Weights of a small transformer language model: vocabulary 1244, LayerNorm before each block.
MLP neurons of a small language model. Each row is named by its layer, matrix (up: input weights) and neuron, and shows model dimensions 64-191. Each number is 128 + 32 x the weight over its row's rms, rounded and kept within 0 to 255.
After each neuron's rows, "fires on" lists the tokens most often at its 100 highest values on Wikipedia text that the model never trained on.

L8.up557 [131 121 122  95  82 116  74 157 122 108 115 118 151 128 176 103 117 119 139 100 159 140 122  62 100  78 120 140 137 111 128 161 140 125  99  91 128 117 123 223 139 153 116  71 104 203 123 145 128 151  71 123 128  77 133 153 122 164 146 109 113 129  88 148  69 101 137 159 123 150 128 157 174 167 110  98 159 151 144  61 159 165 147 133 155 152 164 173 118 130  57  86 148  70  91 127 105 127 145 109 126 137 158  87 125 167 138 149 124 103 152  74 155 174 113 103 123 142 105 132 131  85 128 188 134 153 120 129]
fires on: "at", "u", "w", "m", "s"

L12.up167 [119 120 150 104 104 107 171 130 134 132 110 110 101  86 114 130 124 150 191 132 148 146 120 114  69 129 117  83 155 141 140 111 120 183 165 138 116 132 106 110 143 133  89 123  72  72 104 113 152  79 142  78 162 190 130 161  96 127 119 206 131 168 149 124 109 147 183 124 145  81  79 143 110 133 147 141 102 112 140 125 139 106 158 152 168 161  90  65 139 128 126 113 137 133  99 111  94 191 121 105 210 134 133 124 121 141 100  78 148 150 107 141 130 157 149  64  87 127 110 150 103 105 171 155 139  77  57 144]
fires on: "g", "ag", "Comm"

L7.up292 [ 75  97 101  95 129 156 174 164 160  75 108 100 114 107 107 162 109 103 163 105 148 121 202 171 122 125 109 163 100 135 128  74 168 163 106 133 118 132 149 135 119  77  91 174 123 118 127 156  89 210  93 127 108 134 113 131 158 139 159 132 155 110 127  81 192 131  99 133  97 124 105 118 117  81 165 164 181 140  62  72  81 142 128 114  85 152  97 137  70 120 134 160 123  93 172 146  92 111 139 150 180 116 148 161 131 122  97 144 105 133 129  89 139 153 151 120 178 158 162  66 149 103  88 123 117 191 111  99]
fires on: "di", "h", "li", ": ", "re", "i"

L3.up359 [145  97 139  78  93 172 129 129  90 124 109 163 158  95 171 134 112 151 128 116 172 111 139 108 111 127 128 106 165 115 186 123 143  78 104  98 131 131 140 113 103 122 100  92  84 166 171 154  88 100 168 128 110 150 153 125 198 135 118 141 142 145 120 114 157 144 112  85 102 106 133 182 129 178  97 137 128 122  92  92  93 168  93  76 110  95 107 147 177 101 180 131  94 165 103 102  81  62 179 128 131 161 172 101 163 115 130 135 201 120 130  74 156 153 203 113 164 146 116 135 124 193 111  80 114 146 178  92]
fires on: "el", "di", "ep", "Di", "eb", "The "

L7.up391 [135  92 138 117  91 136 142 106 147 107 123 123 167 146 136 137 134  96  90 145 125  33 129  63 189 132 150 101 205 115 144  72 195 105 201 164 117 109  91 131  88 162 127  42 152 116 152  54 108 121 151 162 100 124 141 124 167 104 166 169 120 133 118 209 142  97 114  74 138 136  81 172  97 132 120 128 107 121 115 106 171 107 152  74 122 134 171  88 134 124 175 152 195  92  68 125 119 181 101 120  91  81 140 130  95 139 184 132 143 135 149 149 125 138 161 114 144 112 106 128 174 129 146 145  75 139 151  94]
fires on: "t", "of ", "s", "il", "ic", "| "

L10.up113 [139 155 121 131 178 156 173 188 138  80  90 151 107 135  92 154 133 117 184 168 122 124 126  49 100 146 178 194  48 144 180  60 129 126 104 115 143 186 158 170 188  87 138 110 166  84 124 180 124 105 158 139 139 147 111 138 110  60 139 143 135 130 134  86 139 163  98 122 160 120 123 187 157 136  95 114 140  92 111  77 160 125 124 123 115 138 111 148 128 126 143 152 123 111  89 150 142 158  71 103 172  77 185 105  82 189 106  97 154 139 119 161 116 114 151 133 160  87 140 107 143 153  62 159 110 135 128 132]
fires on: "r", "di", "v", "ap", "iv"

L12.up836 [139 107 165 186 158 131 115 125  96  94 180 142 141 141 153  82 121 184 190 148 141 109 182 172 134 173  94 141 147  88 163 100 147 125 133  52 111 188 130 151 121 169 121 190 108 114 126 127 103 130 159 114 148 131  68 189 116 100 100  76 115 217  78 143 114 167  98 126 118 118 113  95 164 155 137 114  59  95  78  47 161 124  76 192  91  51 217  79 186 131 119 124 154 112 133 114 131 115 132  85 127 154 137 105 113 142  74  56 110 156 206 124  83 125 128 154 146 164  81 128 136  99 165 128 133 165 130 138]
fires on: "st", "f", "pr", "s", "h", "j"

L13.up810 [176  97 132  93 100 112 151 128 145  74 103  84 149  56  75  34 106 112  87 115 139 104 147 124 123 138  86 135 155 171 107 119 140 162 155 115  88 130  65 213 127 138 130 193 114 129 151 127 153 164  97  89  76 130 122 171 120 150 130 174 107 112 109 140 138 122 202 115 128  52 130 202 113 124 129 123  78 137 121  95 118  78 110 122 168 142 154  98 106 154 146 114 121 109 119  85  95  65  96 144 105 141 144 112 125 152 124 131 149 164  89 142 134 165 105 102 152 159 108 164 107 116 128 215 156 133  80 171]
fires on: "b", "e", "ic", "ag", "ot", "a"

L10.up27 [109 132 131 124 102 127 152 135  86 188 146 157 153 122 146 130 157 109 149 143 154 168 114  58 134 164 172 128 122 108  76 176 113 112 153 123 161  94 122 128 134 141 171  96  77 116 179 106  90 114 158  85 158 152 128 192 113 146 107 126  84 198 100  67 162 124  87 166 179 147 116 206 134 109 107  90 110 190 185 138  76 122 118  80  82 118 118 160 117 138 144  89 177 125 141 111 186 138 125 150  94  62 138 133  97 133 178 173 139 115 135  66 191 167  75 161 140 153  62 186 128 130 152 115 131 122 116 148]
fires on: "of ", "for ", "er", "and ", "as ", "in "

L13.up16 [ 75 119 147 158 150 170 126 116  91 151 111 141 139 131  53  60 111 154 119 110 206  76 141 131 194 184 195 141  91 107 129 196 167  86  91 110 144  84 127  65  99 111 160 102 120 120 107  85  98 140 175 115  52 157 113  96 162 154 152 125 126 116 204 110 168 196 127 150 148 121 150 131 165 123 175  89 103 140 142 112  91 133 114  99  84 132 130 155 106 119 158 145 116 112 124 102 144  96 105 128 140 167  74  88 136 104  93 143 128 148 207 117 159 153 116 141 136 165 127 114 137 113  99  40 131 142 154 138]
fires on: "ever", "ear", "K", "| ", "comp", "e"

L8.up260 [107 176 141  77  81 105 114 129 129 134 149 171 155 113 135 121 135 151 123 125  87 114 147 178 122 118 156 128 153 143 126 107 192 140 148 149 150 127  92 154 116 112 110 115 123 123 139 193  86 141 140 129 151  87  58 175 144 121  87 113 139  97 139 134 153 161 182 148 183  72 139  83 196 138  73 108 120 151 164  82 153 126 157 122 128 129 106  92 154 128 105 114  92 106 187  27 113 126 128 170 135 110 115 155 190 109 130 101 145 152  99 130 101 105 166 183 138 112 226 161 140 130 133  84  69 109 125 139]
fires on: "e", "s", "i", "are", "se", "es"

L3.up15 [112  76  77  68  99 160 144  99 126 161 116 138  47 116 145 165  87 115 146 120 139 109 113 161 134 104 157 157 124 132  89 135 127 131  97 109  91 176 160  90 153  93  81 112 131 183 115 111  98 145 140  95 121 107 165 172 179 162 191 139 108 148 165 112 149 169 164 148  70 128  94 147 154 166 140  80 100 151 135 137 130 145 121 113 186 117 155 125  67 150 123 146  62 125 159 151  58 112 138 151 117 166 145 139 179  84  94 117 129  96 145 161  29 107 199 183 157 155  79  90 126 120  43 200  93 137 101  96]
fires on: "ac", "duc", ": ", "com", "=", "/"

L7.up951 [104  88 108 152 134 115  87 133 119  78 113 119  91  92 143 125 118 136  92 115 161 154 163 148 160 111  90 147 131 152  95 151  76 140 100 110 171  78 174 136 154 146 144 111 191  96 146  79  88  93 126  83  80 167 111 148 109 139 126 133 113 135  93 135 178  66 116 161 125 126 138 133 191  95 143  77 180 116 150 102 127 101 129 130 119 179 131 153 157 156 161 129  91 198 140 105 103 183 133 117 142 135 140 141 148 144 173 143 120 121  90  91 101 123 118 128 128 145 122  93  67 170 190  96 149 219 156 179]
fires on: "or", "ar", "ent", "air", "our"

L10.up365 [ 94  97 123 162 125  82 111 166  77 215 120 129  99 161 154 112 132 137  80 108  92 179 140 177 119 142 133 120 189 118  99 134  88 125 139 133 136 149 107 157 122 134 115  83  94  40 114 164 114  95  85  92 161  91 140 123 113  97 121 139 109 172 125 129 144 122 126 159 105  88 160 137 134 136 147 120 120 175 141 125  71 145 181 138 127 139 187 132 168 127 202 146  83 139  94  95 154 161 105 119  54 103 159 118  78 104 136 112 150 119 119 103 191 128  35 140 158 172 120 119 104 147 130 172  80 132 146 151]
fires on: "or", "ser", "and ", "f", "ro", "for "

L6.up665 [162 104 123 109 133  53 150 144 138 111 116 120  67 118 119  99  95 112 158  97 171 125 211 141 118  99 153 132 137  90 177 144 120 143  93 146  94  73 198 137 105 116 252 104 176  94 123  79 144 112  78 167 127 184 148 116 125 130 122 116 166 120 123 131 158  98 102 108  88 105 118  82 119 123 117 111 207 174 121 142 149 107 132 201 163  93 153 119 141 133 121 127 124  98 153 112 179 145  62  84 146 142 104 132 150 142 128 136 156 155 104 169 115 137 182 164  76 132 114 149 126 123 157  86 118 128 125  99]
fires on: "wi", "b", "ig", "i", "ab", "com"

L10.up749 [100 122 166 123 104 151 169 143  81 151  96  93 131  95 193 115 111 100 127  87  61 184 117 124  84 137  47 187  83 131 124 107 155 134 111 133 117 126 112  89 114 107 130  61  86 144 102 105 137 110  87 108 118 141 106 157 117 119 157  85 103  64 109 157 157  66 120 100 110 113 110 143 123 145 103 181 119 177 102 132  69 118  95 127 174 131 188 130 138  95 134 100 131 146 124 106  40 155 126 104 156 105  78 122 106 143  80 128 119  98  85 160 139 102 161  95 113 147  84 114  70 155 130  90  95 137 137 160]
fires on: "u", "qu", "ou", "ul", "l", "ed"

L3.up996 [151  74 108  31 127 129  67 129 182 174 104 128 154 113 100 108 123  72 137 150 131  89 130 129 106 139 150  95 112 139 100  81 181 126 171 122 171 157 118  98 157 186 132  88 120 144 161 120 109 118 105 129 169 164 122 117 100 186 149 153 161 133 107 137 114 165 136 123 124 191 128 184 142 153 103 121 129  56  77 126 150 149  85  83 148 120 111 188 141 149 138 136  91 107 101 117 119 145 152  81 156 160 117 122  77 126 156 101 129 139 101  80  86 121 167  92 153 100 148 151 116 144 185 135 149  94 131 102]
fires on: "serv", "su", "pol", "ri"

L10.up938 [104 125  94 136 115 104 131 149 133 127 117  69  84 127 166 149 140 112 153 188 178 190 159  87  82 167 149 142 152 109  93 144 126 109  99 120 137 110  63 187 121 110 138 143  91 134 127 127 110 150 127 134 114 115 123  92 151 123 101 106 157 116 109 148 138 117 173 196  98  96 127 110 136 188  44  87 157 151 134 184 138 147 135 133 148 160 165 159 142 132  96  64 123  85 129 105 193  45 132 134 166 130 145  80 183  90 159 146 170  95 148 114 156  71 109 141 129 166 121 147  83 122  86 160 173 169 155 117]
fires on: "in", "un", "w", "it", "at"

L12.up587 [142  87  96 101 123 194 102 187 143 146 120 144  70  55 167  89 136 157 111 115  80 162  86 119 111 140 165 160 142 112 200 147  96 166 109 130 111 127  59  98 133 171 137 139 104 168  89 136  88 110 199 163 133 123 162 113 123 166 145 121 189 169 161 126 106  94 133  79 133 115 161 106 120 118 156 110 128 120 120 135 115 168 108 109 151 177 206 141  80 169 119 144 173  91 114 110  81  71 159 117 134 130 154 125 134  64 132  47  99 149 144 123 107  85 102 141 110 113 119 119 113  59 119 171 105 152 157  92]
fires on: "they ", "ey ", "s ", "es ", "ts ", "m "

L3.up654 [149 132 101 176 122 184 129 140 115 150  95 145 106 102 129 114 116 162  93 135 113 177 165  68  66 167 181 149 134 154 141 108 158 165 138 138 143 152 114  52  68 146 145 108  88 187 120  95 113  89 179 151 105 121  94 133 176 147 115 177 157 144 146 134 108 162 159 114 169  98 155 153 131 116 133 190 174 179 117 225 126 106 141 127 137 144 158 207 132 162 157 121 124 154 160 138 167  94 110 141 123 149 138 146 116 142  99 102  99 205 118 164 124 145 121 124 129 134 154 155 117 104 112 125 133 195  97 118]
fires on: " ", "es ", "ies ", "s ", "was ", "ts "

L3.up160 [ 87  87 117  97 197 109 151 157 146 162 126  89 135 105 137 158 148 116 143  71 169  89 129 112 126 167 127  85  98 144  89 135 130 107 145 152 108 135 219 139 137  97 121  44 149 189 127 151 141  94 164  95 111 105 140 118 184 134  76 135 124 117  87 128 127 119 173 117 171  53 146 140 167 167 151  88  90 113 134 126 119 138 132 168 120 124 154  79  60 110 149 133 148 126 109 185 104 115 104 151 130 158  92 182 166 119 138 184 168  68 161 114 118 112 157 106 130 128  80 107  74 132 113 180  76  68 168 167]
fires on: "ac", "urr", "=", "anc", "Ac"

L13.up542 [128 129 117 132 139 145 129 105  96  84  55  85 124  81 137 138 137 179 173  91 174 162 116 155 134 119 162 142  91 127 140 143 116  62  93  67  95  46 104 110 176  88 139 125  97 162 139 151 140  62 191 117 156 136 173 140 135 163 171 124 136 121 151 131  94 121 138 141 211  58 112 148 121 122 144 192 113 127 112 109 127  92 132 184  74 160 122 125 199 127 122 121  96  83 117 107 101  57 108 159 124  97 159 142 101 129 148 140 106  77 125 116 147  87 110 111 119 104 139 158 126 147  97 122 127 143 140 186]
fires on: "per", "l", "cr", "c", "pro", "reg"

L6.up326 [ 87 159 133 167 134 114 173 166 148  84 166 162 170 136 133 122 145 111 110  76 158  92 126 128  73 130 196  45  71 136 198 133  84 170 168 117 156 130 124 120 146 130 122 136 120 150 162  89 133 150 148 123 159 190 145 122 152 119 143 128 119 166 117  89 187 137 183 158 151 131 137 151  78 157  73 146 126 147 128 129 157 152 136 114 130 102 177  58 134 110 192 117  46 105 117 147 104  82 134 136 124  79 131 115 117 111 157 104 134 135  27 130 141 158 179  68  93 170 106  89 175  92 138 206  88 147 151 162]
fires on: "att", "all", "t", "dep", "ep", ": "

L13.up94 [119  86 165 135  92 113 121 135 116 142 145 143 127  64 138 164  87  92  76  95 137 130 170 123  82 172 121 163 150 179 123 139 154  99  74 143 130  64 110 119  91 157 152  87 158 146 161 121 145 111  89  79 107 214 168  50 105 162 143 105 119 122  71 113  57 127 191 149 118  94 134 105 128  97 199  79 189 134 106 165 134  80 103 155 123 154 156  53 178 157  85 163 150 132  48 134 116 151 140 102 151 151  88 119 170 151 149 116 131 197 138 124 178 130 120 151 127  68 100 132  67 139 158 106 117 183 138 142]
fires on: "ent", "b", "ous", "ar", "ab", "vi"

L7.up172 [169 137 116 150 164  67 150  87 115 145  96 121 129 141 126  76  98 127 110 147 117 146  98 136 160  46 146 127 112 116 138 106 137 122 108  65  72 110 155 166 174  91  95 170 153 118 139 133 106 109 153 149 100 152 100 194 124 134 128 128 111 112 131 141  92 149 127 154 205 116  89 159 121 153 113  81  99 181 149 159 137 114 146 110 110 125  69 119 158  91 103 108 116 149 183  96 118 142  90 106 144 101 134 173 131 153 148 126 147 168 165 131 119 108 201 139 193  54 108 105 115 148  99  67 178 184  97 183]
fires on: "dis", "j", "par", "di", "el", "sub"

L6.up567 [117 179  92  84 210  75 123 110 151 111  90  85 126 117 144 146 116  90 142 134 114  94 148 109 108  48 122 110  77  95  61 121 159  57 136 145  88  91  68 144 131 116 148 126 106  61 155 128  98  87 134  60 138 127 149 122 159 152  56 217 122 124 115  90 154 137 172 113 135 179 111 110 137 146 167 140 145 122 134 109 167 131 192 155 145 148 124 149 136 124 122  91 105 100 130 132  97 107 119 113 174  83 144 104 125 112 145 124 114 120 149 102  88 129 153  93 152 134  91 149  64 163 143 112 159 161 121 143]
fires on: "p", "to ", "ord", "s", "-"

L6.up436 [142 161 113  79  81 145 146 145  82 147 189 125 150  86 168  95 109  71 105 162 127 113 165 158 111 116 109 165 169 158 149 129 157 118 143 129 149 132 144 123 145  86 133  83  75 112 134 139 130 150 132 168 148  88 155 134 123 170 166  70  89  95 132 109 128 165  90 105 182 128 121 151 187 115  92 158 125 129 103 100 119 114 144 135 126 124  74 130 204 124 142 152 182 151 160 161 155 128  92 124  52 100 116 172 197 138 151 114 181 172 156  64  91  87 120 161 158  77 165 148 136 209 123  88 171 138  50  96]
fires on: "es", "ec", "e", "y"

L7.up679 [108 172 111 149 166 123 156 152 152 133 147 153  97 110 108  85 159 120 144 132 126  81 148 150 117 125 140 126  94 130 137  96 177  98 133  94 116 167 103  89  35 151 140  99 158 110 145 175 106 118 194 163 122 157 106  86 122 125 114 128 168  84 144 172  60 167 126 122 155 113  69 108 139 128 125 180 180 122 123 152  93 153 143 189 172  87 104 199 108 160 157 124 172 116 121 126 117 154 166 152  48 116 143 116  84 116 181 150 142  71 162 118 191  44 123 140  71  73 147 139  85 152 135  87 123 181 130 160]
fires on: "years ", "es ", "time ", "y", "es", "t"

L6.up489 [115 119 150 130 167 124 153 120 105 127 105 130 133 135 165 137 119 173 166 166 160 103  97 156 123 155 115 102 129 101 157 152 131 141 155  84 138 119 128 167  82 106 116  86 138 136 125 122 156 127  47 135 164  99 110 138 166 137  25 109 148 167 138 160 118 118 128 129 160 168  76 140 114 140 175 118 110  63 148 130 168 138 130 151 155  51 168 108 151 167  85  45 122 132 128 152 139 218  79 137 143 153  86  92 120 120 124 122 163 133 156 171 175 138 149 155 132 155 124  41 148 191 134  84 110 130 117  93]
fires on: "ch", "Can", "m", "ou", "one", "n"

L6.up292 [153 164 138 164 137 117 155 200 135 112 119 170 138 146 124 136 142  52 140 170 114 114 142  91  70  94 101 209 129 153 169 160 140 158  87 116 108 146 170 130 119  67  93  81 139  79 168 105 113 118 174 126 112  89  98 140 145 120 133 117 124 137 106 148 116 121  83 146 137 148  68  98 106 150 129  91 104  88 103  78 126 176 159 164 140 149  63 182 132 116 148 171 153 134  57 146 140 129 138 104 121  53  98  94 136 106 120 128 168 124 137 136 104 133 124 111 187 146 177 107  79 107  71  84  93 149 149 131]
fires on: "t", "di", "v", "it", "ri"

L13.up905 [139 167 147 113 126  86 160 160 135  96 119 104 111 132  79 107 155 143 132 134 196 141  95 146 111  70 126 142 106 103 117 101 151 165 141 159 146 128 179 148 136 145 141  86 131 131  50 161  72 146  89  91 117 222 117 143 114  90 130 144 231 113 190 157 116 149 141  54 126 168 135 125 121 124 151  88 122  95 127  99 149 130  90 188  82 135 119 150 157 159 118 148 129 170 148 153 152 160  77 144 120 157 112 115 143 143 120  90  93  96 221 102  97  60 160 182 138  90 142 107 153 136  94 110 100 135 102 167]
fires on: "h", "az", "ab", "b", "ah", "as"

L6.up624 [167 148  51 140 128 106 127 111 126  57 128 116 119 110 118 103 130 200 118 103 127  89 154  68 114  62 162  89 143 101 149  95  98 165 128  66 119  56 164 144 110 140 175 122 162 134 149 128 100  71 106 193 111 163 101 164 149  97 151 136 145 133 132 153 181  45 117 129 136 148 125 100 124  73 153 149 122 124  92 104 158 125  90 163 124 109 108 115 121 154  84 141 150 136 127  50 125 108 110  97 151 195 140 125 205 168  75 119 137 138 131  94  97 116 154 116  56  83 149 153  75 145  54 143 124 119 108 134]
fires on: "ab", "c", "i", "ic", "is"

L2.up406 [123 148 210 151 140 137 109 149 159 171  73 102 167  89 142 103 100 154 120 137 155 180 116  65  85 176 139 140 126 109 152 125 151 151 170 115  74 163  98 136 108 138 153 136 180 146  90 118 154 169 124 129 152 125  90 171 104 154  99 168 108 124 149 135 100  74 137 123 181  75 117 109 104 139 171 186 141 116 153 128 123 138 120 124 178 157  48 153 130 112 108  97 150 201  93 123 122 147 171 143 162 144 118 228  93 142 107 152 138  90 127 104 159  81 115 133 139 101 155 113 175 114 159 100  96 109  85 118]
fires on: "Coun", "•", "- ", "sid", "ib", "amil"

L12.up841 [101 201 144 144 177 168 109  90  94 132 150 100 139 112 119  88 118 119 159 105 211 153 116 153 144 181 128 138 151 139 144 127 129 125 129  93 129 164 105 120  92 116 119 170  57 144 130 103 114 169 165 121  77 134  87 128 111 179 144 122 136  54 178 176 137 145  95  97 123  70  70 126 120  60 153 169 117 116 195 144 110 130 134 100 144 136 125 151 112  34 125  96 140 139  96 110 105 186 149  98 115 161 164 103 141  88 149 149 130  65 172 135 102 124 119 152 116  79 144 140 118 162 101 111 147 102 132 118]
fires on: "c", "y", "h", "es ", ".", "a "

L6.up706 [141 137  99 141 108 141 169  93 176 114 107 153 111 116 137 168 122 116  98 158  43 134 146 150 152 129 131 128 181 130 138 126 127 100 101 106  78 180 101 117 118 105 131 125 142 125 180  59 153  84 102 132 105 195  84 134  91 158 143  50 111 182  66 136 122  85  59 109 145 126 126 137 115 106 100 103 152 144 101 117  94  82 139 152 162 142 151 124  65 155 153 136 108 128 132 105 199 183 123  85  82  93  77 114 214 133 156 200 115 116  87 117 155 152  39 163 108 127 163 128  92  77  94 131 153 152 123 128]
fires on: "er", "ar", "ound", "ant", "se", "o"

L2.up570 [119 115 152  37  81 179 132 117  70 137 156 120 120 104 105 165 157  55 154 129 150 152 110  95 127 150  85 122 159  58  83  69 163 130 141 127 181 176  93 141 198 111  70 114 158 142 118  91 112 151 143  94 199 153  95 192  49 110 111 139  95 159 141 182  97 108 114 108 126 162  98 125 124 140 126 161 193  60  92 127 137  49 113  99 103 164  75 153 123  88 105 130 122 143  52 155 126 107 200 121 121  97 130 100  38 178 139 126  68 142 173 160 116  87 117 126 163 123 148 144 139 112 136 149 103 131 110  96]
fires on: "Ch", "serv"

L8.up708 [139 128 181 194 135 145  60 132 127 115 121 162  66 144 160 155 191 129  88 139 139 146  40  94 130  99 122 131 121 195 123 104 157 106 153  84 105  67 131 167 119 114 125  96 160 186 133 147 141 130  87 150  93 132 166 139 194  76 101 141 169 150 142 213 164  78 132 145 172 153  86 129 144 115 160 107 135 166  87 113 148 189 179 169 197 115 175 115 140 113 165 111 154 112 166 107 108 167 138 132 154 124 133  92 108  98 130 197 158 113 119 160 189 119 178 171 122  88 147 160 144 105 129 172 141 115 120 153]
fires on: "n", "inc", "th", "ord"

L8.up412 [113 118 116 152  96 171 130 143  89 134 158 128  89  86 135 105 154  86 154 154 194 119  90 124  89 162  85 110  70 101 146 174  34 118  91 127 164 122 104 147  75  76 122  77 120 137  94 137 127  91 160 157 153  92 111 109  98 119 178 144  93 122 158  45 147 166 126  75 130 166 115  85  77 148 163 141 142 147 179 160 174 102 133  56  84 104 175 174 155 137  93 143 114  98 128 164 170  68 143 107 161  89 164 149  68  91  93  93 123 136 102  92 103 152 111 151 154 166 129 196  84 116 147 128  98 140 150  97]
fires on: "ev", "fr", "ov", "us", "on", "oper"

L8.up605 [ 67 153  81 166  52  95 137 157  83 181 155 132  76 145 143 150  97  87 159 145 124  83  83 139 101  91 117 132 167 126 103 122 111 186  94 104  78 131 154 170  93 140 167  98 146 176  88 111 130 114 100 116 170 177 127 170  90 174 189 164 153 149 149 171 127 128 102 122 139 181 169 126  49 150 118 132 109 149 114 136 125 139  89 132  55  80  95 123 161 165 165 138 121 168 171 138 157 180 167 127 122 157 105 101 124 158 130 131  54 167 108 143 119 142 142 189 124 174 110  89 127 121  88 128 134 159 109 128]
fires on: "ed", "and ", "x", "as", "ab", ": "

L6.up965 [155 131 153 122  98 116 170 127  91 104  89  62 110 122 132 150 176 115 143 146  93  84  92 117 168 131  87 117 107 140 172  92 164 143 114 113 148  89 124 156  71 152 126 117 109 144 164 115 185 100 131 102 122 196 134 129 172  87 159 130 113 126 117 165 187 120 178 134 158  90 128 147 115 129 173 114 129 151  99 100 106 119 143 132 155 150 119  86  78 119 122  56 134 111 170 134  59  94 116 138 129  96 187 112 161  98 106 127 151 135 138 101 140 160  98 214  93 113 211  95 115 101 126 115 123  99 107 109]
fires on: "u", "st", "th", "d", "man", "n"

L8.up214 [126 137 139  99 126 111 153 165 214  99  90  79  88 126  86 115 136 132  87 134 161 111 131  63  50 102 141 105 142  81  75  82 164  96 136 133 172  94 103 158  93 104  87 125 120  35 144 158  86  80 107 110 103  87 134 133  78 113  72  94 110 104 127 101 111  86 176 129  90 163 163 151 142 152 119 100 179 110 163 130  95  85 121 120 104 144  93 115 133 106 104 120 136 124 161 117  55 170 136  70 126 149 141 131 141  91 124  75 188 139 142 194  81 142 143 116 172 144 115 130 112 125 141 100  54 111 110 165]
fires on: "e", "s", "a", "to ", "ag"

L12.up193 [104 140  88 109 155 132  63 196 128 136 103 146 138  78 100 142 120 145 113 110 127 107 123 157 110 113 153 180  69 121 129 139 129 182 138 104  82 113 140 155  63 119 132 134 119 117  92 122 120 120  94 102 132 137 178 167  93 156 129 146  90 108  99  59 138 154 136 144 118 103 186  91 148 167 165 184 170 103 103  71 100 107 128 186 117 110 110 119 146 163 135 145 191 129 126  84 133  98 165  84 141 126 151 107 141 136 136 197 108 110  86 144 140 147 170 158 105 113 173  83 200 108  74 125 126 138 131 125]
fires on: "i", "en", "h", "tr", "ly ", "p"

L10.up360 [122 137  98 108 149 104 174 159 131 133  81 107  81  90 114 125 121 136  73 135 103 197 133 171  82 116 102 167 148 107 131 136  96 146  75 129  94  82 108 177 110 137 104 115 127 179 142 129 115 148 112  92  66 100  93  79 103 155  97  94 134  96 137 137 184  81 106  47 137 114 161  86 104 162 166 123 138 143  95  79 102 119  97 180 184 119 127 112 102  82 110 148 166 163 115 131 126 157 122 134 214 124  55 153 142 125 168 152 130 145 121 165 149  98  87 176 136 191 118  96 115 124 211 137 161 139 113 103]
fires on: "u", "il", "und", "qu"

L8.up588 [142 112 157 147 103 118  81  86 139  93 142 113 147 112 112  89  77 181 123 126 135 124 125 140 120 129 151 128  84  88 170 107 141 128 181  53 103  99 130 122 121  82 105 137 153 115 152 157  89  95 171 110  87 172 137 135 150 142 113 127 114 168 136 105 128 170 106 113 145 125 100 104 196 137 117  79  89 167 101 113  85 116  99 157 126  88  90 145 178  68  79 155 104 127 124  62 157  93  94 106 166 139 108  63 147 124  99 137 169  83 152 133 142 106 116 127 216 159 116 192 133 116 160  67 120 140 134 132]
fires on: "di", "f", "e"

L3.up200 [ 89 129 185  60 102  94 101 163 178 146 157 121 118 194 178  97  77 102 110 101 145 139 138 146  67 102 125 116 167 125 180 135 135 137 130  92 131 130  85  86 167 111 144 120 100 135 138 149  94 131 192 120 138 192 125 101 157 142 108 116 112  98 167 123 152 117 139 141 113  82 124 152 133 142 105 128 118  72 104 137 143 146 155  59 140 159  82  82 119 161 170 169  97 111 142 140 174 139 152 143 119 101 136  98  61 111 166 135 128 156 111 120 164 161 125 112 144 137 118 140 118 128 205 161 129  76 126 125]
fires on: "dep", "ep", ";", "bl", "a"

L6.up604 [224 181  68 113 167 124 170 115 196 103 130 128 106  70 168  67 103 142 148  96 154 152 172 102 180 150 164 116 124  91 174 138 196 104 128 132 107  98 131 167 155 182 122 112 121 147  88 121 157 139  75 111 182 132 166 124  79  78 149  59 150 133 153 133  84  67 114 121 123  71 116 126 153  73 192  88 102 147  85 132 120 135 159 167  72 127 132 114  91 125 149 114 129 150  77  99 163 180 114 134 131  46 166  96 134 106 110 131  61 124 134 154 112  90  84 144  82  76 147 155 150 121 109 115 184 103 114 139]
fires on: "two ", "three ", "our ", "ive ", "o ", "ol"

L7.up923 [148  80 166 108 160 107 134 156 144 152 137 133 133 121 104 100 163 139  99 105  81  91 156  79 117  74 159 102 101  68 185 163 197 120  89 102  79 150 136 165 113 120 138 104 158 118 170 105 110 104  95 136 161 147 122 115  78 114 174 117 178 146 150 132 141 103 124 134 111 155 137 152 147 129 155 116 122 127 159 179 128 183 157 150 139 191 134 127 114 159  75 125 110 130 123 138 174 102 109 133 130  63 107 105 144  86 125 129 118 187 165 115  68 101  97 147  76 101 118  89 143 184 176  83 135 159  88 245]
fires on: "three ", "two ", "one ", "our ", "some ", "er"